Weights of a small GPT-style language model, trained from scratch on English Wikipedia.
Training: a variant of Adam for these matrices, 1339M tokens, 5506 steps.
MLP neurons of a small language model. Each row is named by its layer, matrix (up: input weights) and neuron, and shows model dimensions 128-383. Each number is 128 + 32 x the weight over its row's rms, rounded and kept within 0 to 255. Numbers have three digits each.
After each neuron's rows, "fires on" lists the tokens most often at its 100 highest values on Wikipedia text that the model never trained on.

L5.up1336:143160132130119110098059090111122117137088132103102118141103123093145078062157145146073134171170111170135161064106138131185144159129166127097098154164119132044100176072133154117140139139140116130132185114107154129157189145073109057138099113111145105123121116081111137132162099083181154111144134133152104138169165118146126165111187133176162131215114138108133127129123143132105114172138060091157072056153206181056149041112150120119070146130162111126098160074115085127096131108149134120146113107040102131175161121145156068117132163135130161123153146122135112120111161113155120188194178179113124111140089163115150088139167163114121084179165143165161140052045096169181172111135129125135132184129052145158156111118133134172184164166098117094163101082133097105200146129157107
fires on: "-", "---|---|---|---|", "|", "\n"

L10.up27:111142103126103136131086160121144115046134166103081171149172140141116170070105168116128104176162126116122066123182132099094120141136099117094176122090120106023166082130123116116093126112095133111122138116120120095123000167083158111136091100082151134125124159133149127177130128112121112078156163122160196127101154130178181147149120111137134173125131133139178103120189162096081091148131028097119095085117160150165114124131125111091151142132163128114144208114123136165126105103095134147146137168114094121108116104110075111162150116139157089078099159125093056080128144112102062047109128129122133092154149115184068190103087143140130128119086087121120123120145147123152095143163104097111164226155155133103185125166132167124146147119127093170124133164090060124150162105195204
fires on: " |", "|"

L5.up1219:147121107117155162066146116189086147133152158087124153135029128111116134121122094198108153156138080139146095087110117165157151149110101111104140160084148142132099111095124158095127131135114135118118137124157146125134120150077182125081173121114131087179171128171091064092035148132115147026173155103175080141101163109163126162172076109102104138127104160149159166128134149163097166100108120122119134116113137110112106128177129136145149132145157140138125136141165095126142084080100146172101160140131129095102201187060113154141087170244149111161140108064142132128139084134163105195123149131170103095161141126075126150154151080090132080066159071108128137141127149121126102119134115142105155097079115139124125166094115083099151120066078126096134094046122224173167095116119105
fires on: "\n"

L5.up439:095194136105091137175094132142206138120087091079142094131105101108147098119121084133100108153118130144099118136100097132103146160130106158128152126123116127176135055087179120126122112141105141132109107103111129167154141148087186099102128168111162108129122198096079124069128083161156125111136113129111106040086156146138121117247142111156120163198156147127123138139161142167153125132058127150139229099122195077146095146145125086107131116147158160149124112120127099131081105089122155119142180068104139155122197155107103079162097158133161227157128149122134135144129062118165125127134144110129133128128158143112118124160120110105109090109122164130143127143134075108119119180128144154120148094155134147125152117091133077081062147141136143120161134139123139127121146130162108
fires on: ".", " as", "==", ")."

L5.up529:130140145128098148097149167112106142129158222146141184126104144077114104109142150181125126071094134145104101091126160102121135130089149112121119145120128150124128084124104140122079122136093163122141120127117149126111025158115133089081138062132082162148154153098222187149151109090141149108148136123110145159104109126108120115139165082120109110133099151132079099106115093133212116143084119090123186096101142182134126102142175056141122149108191144128177127142163135148155119119148078098129168118120087121090189145166187121162159110186174206140096111153155095108171135119132110149186161144143128119210146137164152155104142135116129107130147103127174135107137158137136098174132166090119110087138099145157071130144093113090190127108120248162113122116126173125142123127126098
fires on: "-", ".", "s"

L10.up1172:132160152180171142071135158148110084131128169108182168087127177108113129146152129144122125046176178112139173115162134147127134153083126126129096120164097090098068134116090123137191152127089097114112184103156137123118049126092162069061097120088137104106131163165139139131101155111131135103181170094122138148120153176132132104143131122126177117169096141126110110177144111103109101127128121105109089115121138131121088112120135121086102092132129090118119134108111134166142118086126092100138138120083087134118126012144167154129097158181159165146210123144147121098136108076110159174111089199151120109142180147130138132119126064142132149178129140086153099121081178155089066130137139117106115143136088112156143128120117113086131165148132095153183123118062152134135174131130130
fires on: " the", " their", "|", " a", " his", " |"

L5.up634:146115079114157124130122138187107137136132153097148185140077119115158161136127125172113103143170076182117109123116117172138163137086068107142133142073148105135114171096069123155127120158099149097109094136120129140111164120123157136137136143110117171194174133147098159050057161186111157099196138134110103146116127088132119161132129126116100146144103112155111102113161103149144118113114124117099126141124143125119076123150147083109133121071184131111167134121098076162123110086140150143115155158137149092037135206091096134160053130223157166148135164120123154140165118083138049163124133121146151107173127124089079126127117098147062101032164093046138087119141111124168104153207132113109130093109142110136102109137122115143136100077128145105153122121125198132147119134105068
fires on: "\n"

L5.up1726:111124111114124206118056134138129080105124112095064138158051095133123140151150116084153101179078126119142135107074161082083152133105161089141180192143140135147097109118102177149084087133101130168102143083056078140111134133106141158155142136144187087123162106108101109125124110147118076029163167118092148103091102097204188136113121124138139094099091122156128114097109126138094170147122073037141065149137139056118152173169133147167101139095121079148132132130124111134064138039106102106140117131130093086185151114140118042097165116101145096157179100102125097116125047090127120160125181135091117138087144113160079121113097164118141109120097111153122113074113096097092131078135176168138198141161119138170128209128109137130130167090132187097161184145131073081130098159108110
fires on: "'", ".", " 1", ")", " to", " |"

L10.up311:088109108137136105122242149182115116152098130124170158213067105108147090133155101147023123069095167122082127129165130164123146124097109116181158126120176178165074151085176129155062146143125133166170178059116133102133109142119127071060063101071146146131108146100107119110159187097158096134163087151155116111123036152155144128151152139153166141117121134152077098135113176114165076141115117146092067131076139089094045175169133102130109091125149098091220123125175154125144107149118164133168178155135092062094158136151160123142095178158163142117138140087106105125136123123151120143095088164105109145130140132141104144132108135153169092192098162045114086131132067106122140109141115080120110198094079124149089118130130160112175139157125117076171124138078134081184134096094150
fires on: ":", "in", "):", " |", "\n", " -"

L10.up1505:158122077143100120130076155176088119097075129102137100107139159073102124045166124178136153132148116087069097124093231143128139176123091153146145159129132092113115144125128198051125131149101153136125083136085107133099134109135143162103204091097139144137154173086160122133136147127163163147148098107117172057164161132158100170117130128136094082135036118154119030108154101173133148168072080077112148184130099110089128095098108114071140133157119144105120156188101149139094104105078155120112173055135139125102158098099107133094103182133111115134097128166163139120126090151114097159161120136121095089190121170139150101124105079117139139089097146115112118090123065100151137175190117126122167097133162154117170195094088115133142179167097156176060136134106112192149124168098109
fires on: ":", "-", "'", " |"

L5.up1641:097117135104089169093116123097164109113191103133144166123097134109170139147087143125171138152112112107178114119142123082086131122105175052147086111151130112151085132122137115149126137137135150155098143165137138221185106173104118133106175182141125078194194114153137135155066187118134140065138113121082033177104092140085193115138178157084117164157103175194085188126079098232095147136036135083083145140121097091098119126128096117104107119166148118149100069148068110089116097107095146162117151126110108108160100199132139112130124129123160163121134110087127135120135047110126104145163092176141098180116090179142152081144132078127124118138129244126126177181119160128183134143107079134102100145125107132160115163165087097078116138144161185108146059070165146125137050135147131
fires on: ")", ";", " (", ",", "'"

L5.up307:153163082157139187134138137187082109082131198075128182173137211148215132114137108163118152097109119155149124094083125154124168146128056125148148131105140137123067115095115125165084111058068161100106152122111127131120037137089179138147129127169148128161127130194083183096146140176116139112176110129134146134145152103197176127139156077136136154073103137149125085173175159152156055134087114098121162133097123070135112126173159186109121232113174135114118138154171060142137099028078131107150178145116112113107095139133085117139119161161141081113124118091143073115131086143179000109145165098097164088163155156122131133151130114113172135077135124111127117136106126101135078171155133092107140165127180065113078131128096117130114142073113151149135122130086142167209187134134085
fires on: ",", " |", ".", " (", "\n", "),"

L5.up1375:126085084133114109120142150186094127114156079114174139154121125173176157095152146088140126131113089156068066129131144105199123156093132050141130172141175143078212154121151089131128169082096149114139197123147138120160070146118158101111177131017128088101094141085176160097140123100173150141103135127130129130164151121120165159124150149135104117135083157154103106171143169114111096180162113114099110094122200150114139080224181136105125183116088157113211149145115099106169115153127094143121130163096122088146159150194095115133109082125139097083143136157175096121174145102221117125190196121102178082125119127150083149155144171145097146151130123116155150064203128109107091082175122099106121099088143227096095119152124092133126083111149146170085131130109151146125118144132154
fires on: "s", " with"

L5.up104:121141119129153193080167149121092102134176129137131119088113083141124086093114132082129135091078128121137137126101140123134100115112146130129141104188117118119137142122134149146156125139107143100137197136139178173157105162119160154151137115132154040159134155137169155116116165173144103143127110114100175158162069155102120101162131107147185105141152154187094164175135134098164173109135116107135113112127201092081150106067103084036086130096178125157232133083152076128156170105158097169119130140079171109154097144127071063146117092132134106123080176088135154095160160148121117097221104220118193172147123145197132149210111193105131120113127200200125163128106095241137132112178078127124121129148112145148117187106128118082118179115154081162143136114152101146137115101113109
fires on: ";", " Maria", " she", "born", " I", " born"

L10.up1607:074151144103139097069110166119162133087117108109177140203143153134170137139108101104121105092118087133201135145134134119101162153133168129169153152116070028144118181122118112138157141125119111092113143106179140101127077122102173109121169127104147084198143122054054189128148119150124148146126186103124126179151106110105121111149218067136129138127099099120117121181131233135122119108152117145148103118113098127113165126155204134101077174098143089130131150120098105104202104121108148039147144127085098117140190107191094136246128183129211164163166110148202140079189151114085138142085112177157144156101134113093115121118147115151128130127130161129137197091119138127164106154196110141123105127116100121147152070140088122118070113130170157151091129152075145116161161117102153
fires on: " with", " the", " a", " an", " |"

L5.up1202:131149122115172153093111119104165100143109192108143161097076159125074122051148167167115151114128066156116097133164140131127134187076180141127127170165126104135068111149127116113069084202116144107132091131137155170144118145121117136058117114129105118172155118099206150129077123155156111139152157121095098118071094129104136137137145132144107132130102110113093129140077122133134110165111114117062135030132136216098074048144139078145138151114188124177111099154109147152137132204115162093124165071091104131147196113242163120143132085174166165155132086118171121095147143131075130126185205143164143139133176144150151136112111159065083109152141108107092139128139210152155141119082125097176120115181108153145106142135131087084227135129099168138123121121124136123113088241118125
fires on: ".", ",", ":", "'"

L5.up563:158158127075127146122128163115099142084154095134133121131081193133119123133212135142114135107174147164152194136124121127067108163125081071148053126132133141124115140092112147179118124124116141123107123123124164168120147167154172125128106043152179061126146112179110131125059135130093148041091107132120071104117066127208147110119138119125134152103065118204152202103163111155149150155075160055110084164122107129106151189136145145103119188109124109122138109130097078106116124063120141154132161155141138030170159072107150127132167146156119170110143135153135119133056083094180153152139147119102138151171160128124177074142121138169134127119108078150142108134089075153144150099120075177156140142122129099169120155181116136141167162090168129084189132100099076130120152106103073
fires on: "-", " |", "'", " Abdel", " ("

L5.up1689:124109166168146119120171130191104116110128113112125130200148133200177136124166136116121104134081013138139066140155145080111108128125128122114123123077096084152155127086109133121070085149109141116115170163112130077165121158139129167137169121096189086141129141107034131183150125130135147131103120146116132134108114125125195132156149150128108112138107153193050171130139168161156181160104132122115131108122190108085122169205149161120177138129156150108116169178105091130200139083150107080141136147136121138116144163170127140143079111144153144085180106157139109098142123101198121127099174205116154133096163172084060161124125131139098126135118099062162130104109118092165129116137160109089090117088130100130108104108052128104176078119119107121099112156092150154155146125135148
fires on: ".", " with", " interest", " age", " first"

L5.up993:123170153120129109095125140098107109101143159113116149160149106172139102133159057107105112148063070137148159143126138135171130086146183139175103158143080181155086127148102099135112172134129130140078160156077130148152123118155122089125116146115134086092122127099126111135087176138165135059142175128076156108118151117116170156179127166142120118255141156137119151155083180162131136078128119142073121147113135091139127142145142184071101098136167039180165118206157190157148093101109128125122127146131073155118213122147148124079095159113121101119129146128178172080135107120180153107149123131153157108128165163068110137146142112135103130138085119164083157131151110068138104105098104119078106113159145171139077155091134108155132142127173142095127089131115148132153044108123162
fires on: "ing", " of", " to", " in"

L10.up1144:167098192108124132135122144144089112073097103143147124079096166085127114061134091118169171134208137087164138154142151120105140070077141116142153170120178093119160134123133107127107146131097127131117153129090143165113145109108165095133130091121132126136147167139114125135120111109156154130185156069053116076114102106105152134110111142183097077117124186150171051157078090117069114179085068121127152121102119141119151127156166145158101165126208073154157128183218133104118098148080137106167089061076161126157110121105111097082139141080138164155173111149148092154181114125083135170159156116176126141100129132134070091097151128070130082107142126174115138135155129131154126124186151143077173126132111125138160138131125102174143137086143119185134132139157126142192162122137126
fires on: " |", " ", " were", ",", " of"

L10.up61:102136089142101111052100087144130116121102153154110120154135105110160083139069100186073081138113122148203100151077132166064127164136147164126145131119155094149129129108184168083151114060092142120153077131103100115145068101108133203114167073100123164168146072158089121137132095147088134132103166090098136129128185131166109160144166153136126105135122076104135157150160153128167111136091130121123169143176176096073133144191133138133099129092169079132117167154132115162166138127086110158125089124109116079016122117134113097148119100151140102133101133122098119152193063178135107109139155152115094158199163162152132050172138107107085090114169123139137122145078118067062194186174119160104146179103173163220146176107130134147122122051107168140122111145099076126105092154048133
fires on: "s", " the", "'", " century", "-"

L10.up1829:215099181152068124167160164148130111111131170152137136167151152151167114170085115147057121118145171150108126101115117141133120116145107136195113121141120119142111063047129118096179113084095104142136177155177156067122146118081126120120137170099148130189094136133149145131144145167146168100091118130167179153165157101140184108134156063129085059120142147138120100189093151106102129154122163129070118123119135130090101144132139124083051129135152153158127172119109124138121064108130145176145123132160121125163110114121084158131123143134109153122124105122157156115153139133137110109145141111131183142187117240135149049154117095116195149097188133123156136064137151100117138175188079128118150126115130164103158104143113103060142138140190121202121100168115180164151101161103129
fires on: "==", "-", "===", " |"

L5.up1761:166133147167151132122114119129081140098133144107144158077086086131100127045106098125124133111135131185110086137122160175133151189167126161121159178100183096107176126134164068103150142082108130130155087163114134120102161112082101128088192167044115100140138117113128096109126115141184158049167144148173137126179118133114116139115196097186136154160177072142110117114098077108163111097081119081096125115100105164143145099135180184156104140137129124120195175186127157155157077118159121089135251136071120132124135164141118129134085151135156155089107124178187083128168132163166114199136139121166118168140165226098112172118115111056150081099139169107146183108126088102124106107133164111127122131132098130073088135163131103093148144147118112115121071128136162169165176197096144
fires on: " 0", "-", " from", " +", " |", " 1"

L10.up1005:215124118134164124166118098117094153090127116103111095109128121131076156096089166136112088124144111126137114157084134113096102122158120134119137131138108101140113125128118154138179106105116150117148175101150175106136101141064150082096138088132150100129159137102151118115071092094125161116158191066135074127127120137197149111113149150083154139107175123119178163161147115148184085173193116118158071131108185134129155116148111120103099085161145054118090159125141158123100151088149097084141127119105135094115122056148140156121108141153112137128110113122158103185136124142117107135114152152083139158125151159123085071128142124132073178124163108165133093132130121103108127134115132110166116170056054148130126106125152129113132119123078147136111122068136160150156122056141164
fires on: "\n", "-", " he", " in", " and"

L10.up571:181202133168126132090141128134078161119160121114146119145124140103112018097159125157103135178150104101141142122109167117134115132157084113111112120138160191143088064133186120139134124166098064091108155140101117136086122102147103125175139140110157146115093145090109163110150135165103144130125128143118213111102140126182118111163159102140074141132122137095092124141158109142056071155117118144071133173128182114097182088124157099140076182183195141133138157200154146125141087177099177145143147137155102124157148130082115110120139140148153071091119132073115133139097110118177162156145143095120135061151127174080087129138098210122165101115145047155106097121173120094111173118178116125099163144140147165085138097150098139103096146119134143144123148107103140181169096100162091
fires on: "-", " as", " considered", " |"

L10.up299:146099124158096137125133129207072124110147107079094102136116114169166147156084132131140162104145068144126133103080148162124102150122111090085106123154143101106131129089148119097163112118120158124166128140100149111146110098121209189140157120130162121133088122180105146126119138156094149111199176135153109100152156063249162106183115157151115184101091104148152119135123113158137134166086100111088116116179145141136119124196122169183182183145113102168175117190140116163151093084134165130171121121115157142066126167091101120125109157187101124133157128085142131134075123096179144165131156131085167090184127101077108090146107075135099079019107104128125099155132115122161092160132075124142154094132180097120139174100139113163193133091098124086131103134129171151182150124029072
fires on: "\n", "==", " =="

L10.up1253:082136092167093114115124125119121179095139045129107126086120115139143111104075132122109170172130081177086130162176147141118081073154131178138055151045125107130076114135187135088078125177127099147099127169205145164120129080129126156149162160129143123133186104131072111112036126081138138113149128135108148145119101164077090114147156144149066156188137188132086131132173090168142152144109105119146119121120139115153116116196130148132084110132179120136162121151113139102166171124137124111131126107133128137128141144122158099154078099215160148161070140126127129133101140117153081100112135147144102125142111210133111151171125109118082156112121146114137141193087079157106131157213095131133144164052140173110104119123125135106109129090160115094138127126127206147132071108133154
fires on: " and", " the", " of", " to", " he"

L5.up357:043147142103107123160162119150129090115176073076136097130120114189134144118101121158166147183074094168116133156153159089131117159144122078149094144089082171134126134149115082132101153183106155182122100191126179176187113133116161106043142123131216086115173135117094090124094105117167098069204110109096132085102159186100172148214163159134131132191077148153066163110114142167117201119137117122102135149108111171124128092137092142047151122132110177091182102146146177062119133013175140109098132136148138137129170148183139145166121171140189180158176174162169136122127142135173135115126175077173081095130135178089141135113119092131111132119108189138169188170071134146133059092118103148099127166104080116155074123134163151131142113140149117076094062185137185169090115147130150
fires on: " in", " and", " of", " or", " from", " loan"

L5.up1334:181186108130107159116127133198089099117125193127081141173115186154116084073138151175131152079140117093153103136110125142124137202197132085095155127073125131132140144110142119087149126111116146144138113166181145101129134148120209124047144100169106129168146101158143116151113088100123171067083128122155134112119136105107096086147120127116130096073086121154104130126178066140189185073134090110109149080122125138069118138175122103054134115106148116124115138196116164190136097113109083087131215172126045099096164122060164108099145136138176128106099114203169168128154140117103149203134121140120086107130168187093131061120212134103148109129185131105174134132132151098152098156109113113118135131110139122116081108092139115093188120127102138183092027145132109204141204168123044
fires on: ",", "-"

L10.up1328:133089119111149125069151124196113148121057156102159132148107142064144127119116091174122109123144144159125146091050130117110170126119109121193115145108121157140075153049099170092114063164152193168118124142127119105122109107116158109096164125113170124155198115164094122137077184140099169117095112172143111047081103119201105140109117125088140175183131125171133163164187133135141129148132068069143085147146204104091120089139122112075133133126115112117198191156078071121116151166106121125114132152085103108108106140141102146104131140164148155121138151141159101178070094177135159099117125114153172190133214141133140087126174089118137089077109117169074111111119038162187205168189136101164145158065111132200087158074138111145166142106106195089136070121131095083128158152077094
fires on: " the", "-", "s", "'"

L5.up1068:135148071161172122127136173129103102108176123115115167149128193158163133117181118145124099109132118121154155099130126139203147087149114123127091142073133126108149173119122144137153117092112175124120135119151166161112104129129140100077168093158132124103207125163141091132060137114121111131199093129160137119084168134178165143107171145130094096175120095157184108119157106124147122138123127103011144154098165128064079113142145128064138152082124168144175139189143144141161106163100145123124207121179099101163109145094133124084155143134174098087171120080137135073085121124181155185124122117151105058117162169119040124135149129106120089122158097127138110127117109121149112104121089147111092078113100147143108113125136089094154165103133138130117114041119151137145125133130078
fires on: "-"

L5.up841:162147058192112167146111170165072141104114211125089183134122161118115110136168130117111132102157111139139103153087129113109140149143088117143170142078143111127111105129163130116103152117143118148113137090157109114162127179124107132128104092102106152147133165095108085124121122091133117130076129146126127132167143100161174153156172096102094139142124145156146118168158132149137087147111124138128098098130172086143151109138143176093118164141138106190115153109156138164088101125079169157136101134118125107111061150130036119115081127144084114106100136155151114133114078138146095079128113219066207107195108108142099084216131106131105166127157149171141105116135152158134131159159105076120172175113129145125110127077060141137114136080140146232055117185114142138180126092152190
fires on: "\n", "===", "==", "-"

L5.up590:099167129137129130156157125132188101122084166120114144148120078171101121064108174146127143129077060150131110102144156102129159156117170138116070153127129192126093122106115173124096134199084138088159122115148128198126094170129180086130133133081073098188129131082116125103144123095160114097139118141106139151094163146138124121143116138127100138187102098124083164119133126123113112134139102095079137063119127155157108091097128090132156171111133140115154143136124162151130156109155102170121126075114105147127212125184142148080128146187180163151141102123147105127177122110129100125183169153173120114166151118127104138133155078131106078167110122144183139084122192085167099074120147115119120136223085188134102146112086091129104126152149167177107118161134124127143132140127120
fires on: ".", " in"

L5.up987:125224199156135179110105119086165040141114136106084164096143177114091104130151161132152117106103119100160136118143120106099140143158110076154125148139072152142138164082139194097124137127091137092138121096145192214139120156128078171087126122183160052148190119127129101087139150122134132143083126102045129125127155109045155107143097085125140122072107141132109134122149088203087146132145145055115095141102104168045174108110126125106109138104190160155202117136123123127129126043134102064148114120144115071144155126109121136145166157132142150120103091112134116087137099121062126157126164134162158123117186116105152092141131131101113102164114150085171107058191156139123151085108133151113114148184134141115152211080086124125110131130197120155112152058117121113112145164115092
fires on: " |", "'", " at", " and", " starting", " by"

L5.up742:084158132142101110085105123148092091158104108113140147148105183143156107160164103134110145137126075196157136110109120127129190154120144122148089110117110124115101127043126109112125161157062168158083119130132191163205116118091103125128139135086158021128152118116131138127137201173179116108145118087123092148142135106093117105208119124109141141161175152116178140153120146130122167171069073079116129062093169165119152125125161127129157169082140174179148136098155142120191136075123118096155163099089114099119111125091124115130110169104130154149177124111138106131144125075188137128204140153163194086170172083069154070145153103099094066139131128111138178137135232126110137065141125181149158180120059108093165146151130056116145121100162089177121130106100129128152153124114133
fires on: "\n", " |", " by"

L5.up1443:123146122055146134137098133209132135117152087128150172079051100076120111138123128121137177119127103108193114065082142119110120116118114099131017140156148163152120134125149184130160115180116118167119129129156153116066157111052131111177128131140126051151173162085125058129138170135102138068163190097100103081105125084171155113124152094196117090122122135142130120110152087131088219160051101076138124146121161069072129145126171119120100116152145119184221121096109062101041094063109098088125110106117132090201135112128121083137164094143122103148139129137166184118155077096220084121158138099141147144146145134177162109083149193096155064107167100143128110143156105153097168067142220163102147113135030107173126188093128167141163105134155181162140137113142100140217148174125100
fires on: " |", "s", " 1", " ", "m", " W"

L10.up931:157126106154141183148138101126166166072094138122072145122092114124074109105111137128114142138083123124128114133118085125104146110137114081060094161154065156133088089096114091146164172128087184184150184127137123121119157115096185138120109081160128152141217159072105089084133159104158147075093200119065174134134137089157077112113097173115168128183111139129148136099231140121135116131127113106112109098107141089176152104116109126139136131143117137145143197166134151217114137111139196120090107130143150125109120121148168148130164063132156066066099129127119135100135125137194145128177069156147094138109132173119085123110167113089079084129128160175178054117156118112178127154120087195099148136106112138119145100121179132099153110123133171144139117155063167125142146053098139
fires on: " and", "-"

L5.up1419:215134131153120118138132123202093156134150123098169207145065164111209141137114145184133119125139116124128146126094119147096141173087033123143144171109147123110082116091194167158107132119123140081119150077122124146132117140113201149144125136185139102140182130166129118120075102161106138036200135107192093071147161063166147153121123135133095110074085132177123093123087136137148162117144123105114178184102101116086127127151125133122119178125185134131124149141149059107165091112107104148099121123134086089110107160073147111150162100165171175163087091073129159124085096093115079204152180127190113109200133102067097126159154140137110109096158088093093096068096106153173103144198075060144155150063130095135129128119141131099157152038114153169132145102109197166152103114148025
fires on: ".", ",", "\n", " ==", "==="

L10.up1202:160185194120193140091130145145068088072104137103130134113073157165124108125150092130038201083092142158126107159141125147115060131133149100138165155085085132099104133129144125128127139110111082104149139094157127140122095137146120118123178093068122137118106113149155094105146125136177132121144106100132125133138127144120111137170182073130142172126130112141100104099111204116096152164108111141090095144102166158114057149138119128134084113100047136160204231123137113153133093111117153058149214126140134125119232130155096137155125156135156125128204100171130129079153132132143125108075074096095115147105191173102125164138124137107087134125122155088154156117093070139125122114126136123121141153133142101107138098166080110090083130129140137119059160122092161092100210176105154
fires on: " |", " for", ","

L5.up1622:125119144189152108160132138186091114141122138140093166107104145177104119139133157134173126089064170095159099066164149110170157113128169074154119205163122144130117117093139189130082126139107157162147094160116104158103146125100104141153148144152146139189155101076081205095120130086123054149168133109076097111141117126115139139134167163137126082160084142136127174125136076069104149146124086102140108143091110146126131166126134137140141146132152152166167134119164077124138158124094159110167116074109094142158114118108165099136187108198117121148137140178118152086174099131106188094195128117144111089101140131155109058126117133106104111120159138115148153094172134125107140154162137149126145113147075120191117206043093104153104105110166180088203128083119093142078150141128127
fires on: " and", ".", " |", " at", " Team"

L5.up1857:127114126147117181067161143075097125130163135143093148133113130196128141070118120178090111101119116098135129117144124123128140133108211074133112193117137084119118158122212102129057137173128122119129138159166150130116109165150162112101088124129158102184121093103156142091130107120099127108124089098136130128109065143109138162184123109120146122152123148092077204140152118108125183142057151146146165101160161170116115134139125086094110132135140056137156154075141078104132164166152170088143148127101102048143130175104150137139153123201172171100077168067101113118136113147075169132151120216186090169210160149124100147161112152113123110166070152148187122179093082111125158083138118108110140107153168129143119138210092156118110125136133090129146119121145110130131138134132103
fires on: ";"

L5.up2008:105141155120137103137107129083105100146131147142124166179142134154081094155128143160128127106109127127107184128130114113166126166129110146204124106121163107171129137099171144125128112128128131124078072161146128183142091125131085125133135188150122116129167139120089090076076177131156117095208124113065027103124088089104194145112102143131100150137126111162100135100127156155115144107057153126087132177131118121077107156163163123118126145114152164120117122133172072081144131083137160132112151152128065124157187173109166160099158109093209168108162096084094132088099073112120122154111108150148104139160170147119124134134131147134083129088104144035150092158112164114141157103075123079104128114129114093185137136126139136080129121147110165115150133066143119088126122168134110
fires on: "),", " (", "===", ",", "==", " have"

L5.up740:161150102118107221030127151107013083127161122080142147088127115140142094051121138142151111116129143102120128126113118128143134108161179113168098081161119118104148112143144121176028183154115144112145107120084172096121107111172126127119095156138135100117148128120103175142127109143099124096127125106095138123108063138118194143176141131093162157179137163193102167148096146137180111147100127107152116094125172097147144148100137142139100156136189101183243132077163131087095129167121116123128111131130158105138164135069201132084120118128116065092123130076153114064169151161155174069116148173130159170122137165184141126145132167161128157092123161186128141133150112105131180139113082124130225130134144167156085164168111123095052126111137168149119111104121122131120219142158137
fires on: ";", ":"

L5.up1804:152135193135109072136162120118081173134125173124149136140132145204120127125141144161079138130105115107157076107155140099122126137112115116120118148121129138140118141048156140131133109148115147141089116134142125158162067135127163112130130184089125114108111139080131116119144118155100119066151050147160135102148120113142187114154144137124093087154111114119044080120190146101107140156128117165102130127118117172094100129144111099069151147138124138116141183133119104125223132069146175083147109117146112097165138152102147101144116187126137169066173158125147172112115151126121142103087223139169084135118231132130096136130133142176140107154083088038185120089078084135132120083144168098153151144165104088129064110156105137122118132126099145129156127176110120133161174171121096
fires on: " |", " contract"

L10.up59:154174117138108150114151129085142157068124202149093113191119115092145111169148064115116121130112127085142154080134208115056162104096118091115103162101092089112127083112153098057082135166161144143155205163134118121136118162138166113148129188154121155115115119096134162112079153123171144136149131147190208183148139159145171148126154124115091143186142146078120133167157078144119123142098041141121220123084195082075115070151092150099067105151128131159126156121140144154139184131124137107135139152105169112106126128123181109170130167128124120096087154133102115105168138152149102118141134188109163135101089156133123145152121179140120107150135091173098178113061102109089087134166162158087201149173130222102131128145086152111176194134132125128133096077143174184128129151104169
fires on: " the", "-", " on", " No", " |", " current"

L5.up600:165130162093090136079156124137086081146093174100153122169132133093089108128128093129153135099127146163139130127141198106092148151107145125103067112185071158106109084116095179154115113128121162149157091140161081170146104149121191155118106132191139132091141121081132110130066117119174152076162178104174170107127094128145086137108112135133073180168152140120109072239142173122123228154152094133127123152143144074091116121153168100097130120086097145147144183112145112183176107126114104069115145117138109129104119098146098085096137213130187120116133129092143111129141092170144148147189159069158139166150152161084102126196100098112102139121137070140112153147137139146078119148123167125124121113164141142122088169119123088122154192073127161106076092069120057125166082184136103
fires on: "s", "'"

L10.up1450:199099115170125135059112177133141102135072170094222089183114140125101071122085110232130139068140086197125129124097148112126138171126164113100070154126150160124151152118157155157176181136156100155129097079119118137117142127122129138063179064129164136128165158144152121126071114092166164109142107141115202126140130141101056105160119196126119122152150155132093093141172124109065154159149095147134136066134113125108129105144147069142130113123175149179109133157123131169119142142099123157077146128126130098106043097201215134139073132143151072079112137139168127125112123158138126126148166091161149108166225152161101082119106084122113092135085160108144148140086106151139142182182104128112134119159123129116135215125115115149215189072129144135145123158142112122109101125112078
fires on: "-", "'", " to", "–", "s"